{
  "num_hidden_layers": 12,
  "hidden_size": 192,
  "num_attention_heads": 3,
  "num_key_value_heads": 1,
  "head_dim": 64,
  "intermediate_size": 640,
  "vocab_size": 5733,
  "hidden_act": "tanh_gelu",
  "norm": "layernorm",
  "norm_place": "pre",
  "norm_eps": 1e-06,
  "positions": "learned",
  "qk_norm": false,
  "attn_scale": 0.125,
  "bias": "all",
  "tie_word_embeddings": true,
  "parallel_block": false,
  "init": "normal",
  "init_std_qkv": 0.0465,
  "init_std_o": 0.0,
  "init_std_up": 0.0465,
  "init_std_down": 0.0,
  "optimizer": "muon_variant",
  "learning_rate": 0.00765,
  "beta1": 0.93,
  "weight_decay": 0.034,
  "lr_head": 0.00441,
  "max_grad_norm": 0.5,
  "warmup_steps": 200,
  "schedule": "cos",
  "final_lr_fraction": 0.0,
  "batch_tokens": [16384, 32768, 49152],
  "max_seq_len": 2048,
  "doc_mask": true,
  "train_tokens": 170800000,
  "max_steps": 5707,
  "dataset": "wikipedia_en"
}
MLP neurons of a small language model. Each row is named by its layer, matrix (up: input weights) and neuron, and shows model dimensions 32-159. Each number is 50 + 15 x the weight over its row's rms, rounded and kept within 0 to 99.
After each neuron's rows, "fires after" lists the tokens most often just before its 100 highest values on Wikipedia text that the model never trained on.

L5.up557:60 51 46 65 46 58 66 26 64 38 42 71 32 44 72 65 52 71 51 62 55 48 68 74 77 53 64 53 50 49 51 51 49 39 47 40 30 71 64 51 61 53 49 63 40 49 38 28 14 71 60 35 50 37 58 56 39 61 70 55 58 51 29 26 13 36 37 39 39 22 49 51 38 42 32 25 46 46 53 61 53 79 74 58 55 63 69 43 44 56 25 34 37 61 88 60 50 73 43 48 51 21 43 40 52 27 33 37 21 49 45 16 37 26 54 43 42 43 32 38 24 57 16 61 66 64 48 32
fires after: "-", " E"

L7.up378:41 33 54 46 52 52 69 54 73 64 54 38 34 41 41 69 33 51 71 39 67 78 21 38 50 59 44 61 32 57 33 31 56 47 70 52 58 53 76 41 65 83 39 28 41 27 32 17 64 34 66 60 48 33 41 32 37 37 43 51 24 63 54 31 47 56 56 37 50 66 59 50 65 51 39 32 64 12 68 83 38 48 54 89 43 72 64 56 17 43 66 45 50 50 48 26 55 58 21 42 63 67 77 38 45 52 40 34 56 49 50 57 76 43 31 62 48 22 12 60 31 32 60 63 43 47 51 44
fires after: ".", " th", " he", " He", " W"

L7.up546:31 60 69 60 34 44 42 25 71 40 59 69 76 40 98 28 73 45 48 63 62 48 60 64 50 67 37 57 67 27 33 62 67 64 47 30 39 64 48 60 61 44 43 49 41 50 29 62 56 39 59 74 50 83 51 57 35 53 77 30 46 50 55 22 52 52 57 50 41 42 57 63 55 44 18 56 42 62 78 54 37 94 79 38 83 64 51 39 30 39 49 51 17 33 63 35 55 46 48 35 68 70 38 26 37 60 45 39 77 66 64 80 47 44 62 33 47 13 24 63 43 26 32 40 66 36 62 58
fires after: " F", " C", "C", " P", "M"

L2.up237:60 65 34 41 70 52 58 56 48 21 38 58 52 98 76 69 43 66 68 61 25 51 59 51 44 38 48 67 45 41 36 59 46 52 55 54 42 46 53 51 38 60 63 52 60 43 32 46 52 34 63 37 33 59 54 52 63 66 49 38 50 41 85 69 35 28 17 40 33 79 55 44 59 47 43 44 39 53 74 74 73 57 52 59 72 46 62 29 50 41 02 37 44 42 79 71 55 75 44 32 75 72 40 46 17 24 45 12 58 59 34 44 32 35 40 49 59 49 43 46 22 38 58 61 49 59 38 51
fires after: "\n", "ame", " UTC"

L7.up392:06 48 40 44 65 34 43 60 49 51 47 68 52 67 50 50 35 50 34 61 54 57 69 49 53 51 38 37 49 55 70 65 37 54 60 17 42 42 74 37 42 55 79 47 37 67 49 51 40 73 39 69 81 21 29 14 37 49 52 73 39 40 51 60 23 38 63 57 55 39 61 45 75 47 43 13 51 75 65 49 64 47 50 54 51 24 24 58 36 79 29 74 35 56 77 55 55 40 30 35 49 70 21 59 63 18 47 53 50 45 32 44 93 56 56 51 51 49 58 55 25 52 57 38 60 25 31 25
fires after: " P", "0", " p", " v", " Ref"

L7.up179:47 20 76 73 39 68 74 15 58 20 44 64 49 44 38 48 28 71 41 44 68 34 38 68 39 27 32 62 31 38 54 54 76 29 51 68 51 48 50 68 57 48 65 61 44 61 43 39 56 57 44 55 53 39 69 58 54 40 22 77 29 31 47 59 42 38 72 53 38 33 63 45 57 52 69 58 45 53 64 65 30 35 57 51 44 46 19 69 44 57 64 51 75 28 22 55 43 56 56 68 48 66 48 33 41 49 32 41 43 45 51 63 39 63 50 47 40 83 69 48 38 47 57 64 54 85 09 47
fires after: "8", "ount", " St", "W"

L4.up231:45 44 48 63 55 58 35 46 55 41 50 54 38 65 65 59 78 54 57 75 52 57 29 40 48 26 53 63 54 45 65 26 61 34 47 62 29 46 59 65 28 75 40 49 59 43 34 52 36 69 71 33 40 30 61 41 37 55 49 65 33 26 43 39 60 42 58 52 88 30 55 56 45 45 49 47 35 61 52 60 53 72 40 51 34 54 47 37 53 64 55 22 46 26 70 63 26 75 38 19 79 56 22 69 45 51 46 50 27 48 62 37 52 67 73 45 50 60 37 45 35 17 53 36 67 07 29 62
fires after: "\n", " (", "E", "==", "M"

L7.up9:39 58 39 75 27 51 72 48 53 65 13 65 44 22 55 53 46 66 80 45 54 66 57 53 68 51 52 68 57 60 49 36 56 38 42 66 34 51 34 63 51 40 67 39 42 50 56 38 55 28 40 45 69 74 60 41 50 53 56 42 14 27 71 64 64 70 68 64 24 31 24 65 55 41 51 50 52 35 75 67 68 49 41 56 50 68 25 87 36 62 36 31 49 72 18 54 51 29 63 45 61 33 50 30 42 60 52 35 69 57 32 76 45 71 57 40 49 45 14 33 71 64 12 34 25 39 56 61
fires after: " May", " February", " September", " January", " March", " June"

L7.up192:52 22 44 55 42 62 47 57 56 64 39 69 32 55 71 38 72 47 59 46 52 66 81 45 38 34 58 37 41 60 46 41 51 38 72 48 51 66 62 41 43 16 27 65 53 52 76 78 60 55 63 60 52 71 38 57 25 59 62 42 36 54 70 51 47 46 39 59 59 30 51 51 54 47 70 64 30 63 33 61 54 57 50 54 83 25 52 64 92 20 31 36 59 64 72 52 53 33 54 45 55 62 59 57 35 83 37 38 48 46 23 43 30 29 44 33 25 44 67 72 58 41 47 75 60 36 54 21
fires after: "0", "6", "8", "3", "5", " syn"

L5.up376:74 57 49 67 58 63 65 37 53 52 44 38 55 26 35 32 49 59 59 77 54 47 59 36 57 44 35 45 33 63 39 33 32 26 39 35 61 43 62 59 55 54 51 37 44 47 45 40 52 41 40 46 54 45 43 53 68 51 41 63 62 51 42 38 37 41 35 55 22 43 66 68 28 43 49 41 40 32 57 33 54 70 43 69 66 53 55 54 58 81 40 70 36 33 39 41 62 73 23 95 75 44 53 45 11 41 70 25 52 69 56 78 70 52 49 77 49 40 56 47 51 47 54 84 26 46 61 27
fires after: ",", "0", "2"

L5.up593:30 40 53 82 62 33 51 11 60 60 41 75 56 83 64 41 77 73 30 69 35 44 61 43 59 08 51 42 42 66 60 35 66 44 65 51 39 34 70 42 48 53 63 22 47 36 50 78 52 44 07 51 29 32 40 40 57 22 56 52 15 35 59 54 24 60 66 42 64 61 58 55 59 38 54 59 50 55 41 67 51 47 58 48 63 64 20 48 44 22 54 31 69 54 40 47 26 51 45 58 45 58 70 51 54 38 39 47 68 55 51 52 71 54 46 80 30 87 26 54 23 26 34 67 53 56 30 31
fires after: " F", " C", " T", " W", " P", " St"

L7.up589:51 39 34 65 51 29 57 35 68 49 43 38 58 54 67 49 55 49 42 43 56 82 55 40 60 47 29 52 68 53 51 43 72 60 42 25 59 55 50 49 52 59 53 50 44 43 74 49 59 25 36 57 46 47 62 59 35 39 31 52 61 36 57 47 56 60 42 42 64 39 56 51 65 55 00 45 49 46 30 71 38 85 48 69 36 37 72 41 55 57 42 74 66 44 37 42 57 79 55 24 51 93 44 62 45 46 50 50 65 66 39 32 48 33 67 53 74 38 56 48 57 45 38 42 64 39 56 48
fires after: " |", " Votes", " %", " ±%", "D"

L4.up52:33 46 58 59 52 50 70 55 43 67 43 71 71 39 50 37 30 50 47 65 66 47 51 52 72 51 34 46 64 58 35 58 38 30 63 47 70 19 37 75 30 44 48 45 47 54 73 59 34 55 45 46 55 43 24 81 48 56 54 49 34 20 30 54 63 52 61 58 46 47 61 36 65 99 48 62 62 48 62 58 48 43 44 58 69 75 45 50 57 53 72 72 58 65 31 39 73 50 42 72 41 53 20 49 29 51 73 49 41 38 60 27 49 52 40 55 33 32 39 55 50 64 65 70 48 54 23 54
fires after: "5", "7", "2", "8", "4", "3"

L7.up16:74 71 42 42 46 48 38 32 60 50 49 38 57 46 45 15 51 52 47 36 55 18 34 32 56 38 70 67 63 34 47 56 57 47 61 80 79 64 60 70 50 48 19 48 42 47 36 29 47 60 73 72 48 47 36 59 56 55 46 39 65 61 73 47 41 52 70 11 47 55 27 32 53 36 44 49 80 48 47 30 13 40 31 36 16 76 33 88 39 40 36 42 29 54 41 25 63 71 48 67 37 60 59 52 49 74 31 61 65 48 50 53 56 38 43 53 61 63 62 42 75 50 67 57 26 53 46 64
fires after: "0", "–", "9", " he", " wh"

L7.up80:46 58 29 40 71 62 25 45 49 48 79 56 49 73 49 48 58 37 44 73 40 61 37 49 81 46 43 35 74 39 33 21 68 59 76 22 56 59 60 42 43 64 42 50 42 25 47 37 45 66 48 62 25 52 52 23 35 68 70 47 62 42 63 51 39 83 63 47 73 32 29 26 64 47 56 30 43 57 28 58 63 51 41 49 52 56 37 55 36 64 40 57 52 29 66 45 58 46 67 24 53 10 42 41 51 23 46 44 21 49 47 76 57 62 49 59 47 51 46 52 43 53 50 72 29 40 48 58
fires after: " h", "R", " R", " H", "H", " Mo"

L7.up632:51 55 39 37 56 57 57 62 43 40 66 85 44 22 41 54 59 29 44 27 49 62 62 41 73 43 55 38 24 34 49 58 50 35 53 51 23 83 13 46 20 73 61 53 55 94 48 65 52 64 54 65 16 58 43 40 50 53 40 48 49 54 55 66 57 25 63 47 61 47 59 44 33 64 39 41 72 55 58 50 57 50 29 75 34 28 56 50 56 64 51 47 65 13 24 37 59 77 82 22 42 68 70 51 46 58 23 47 28 46 40 62 53 59 26 43 71 28 66 36 35 57 35 49 54 49 68 44
fires after: "-", "–", "T", "+", "9", "S"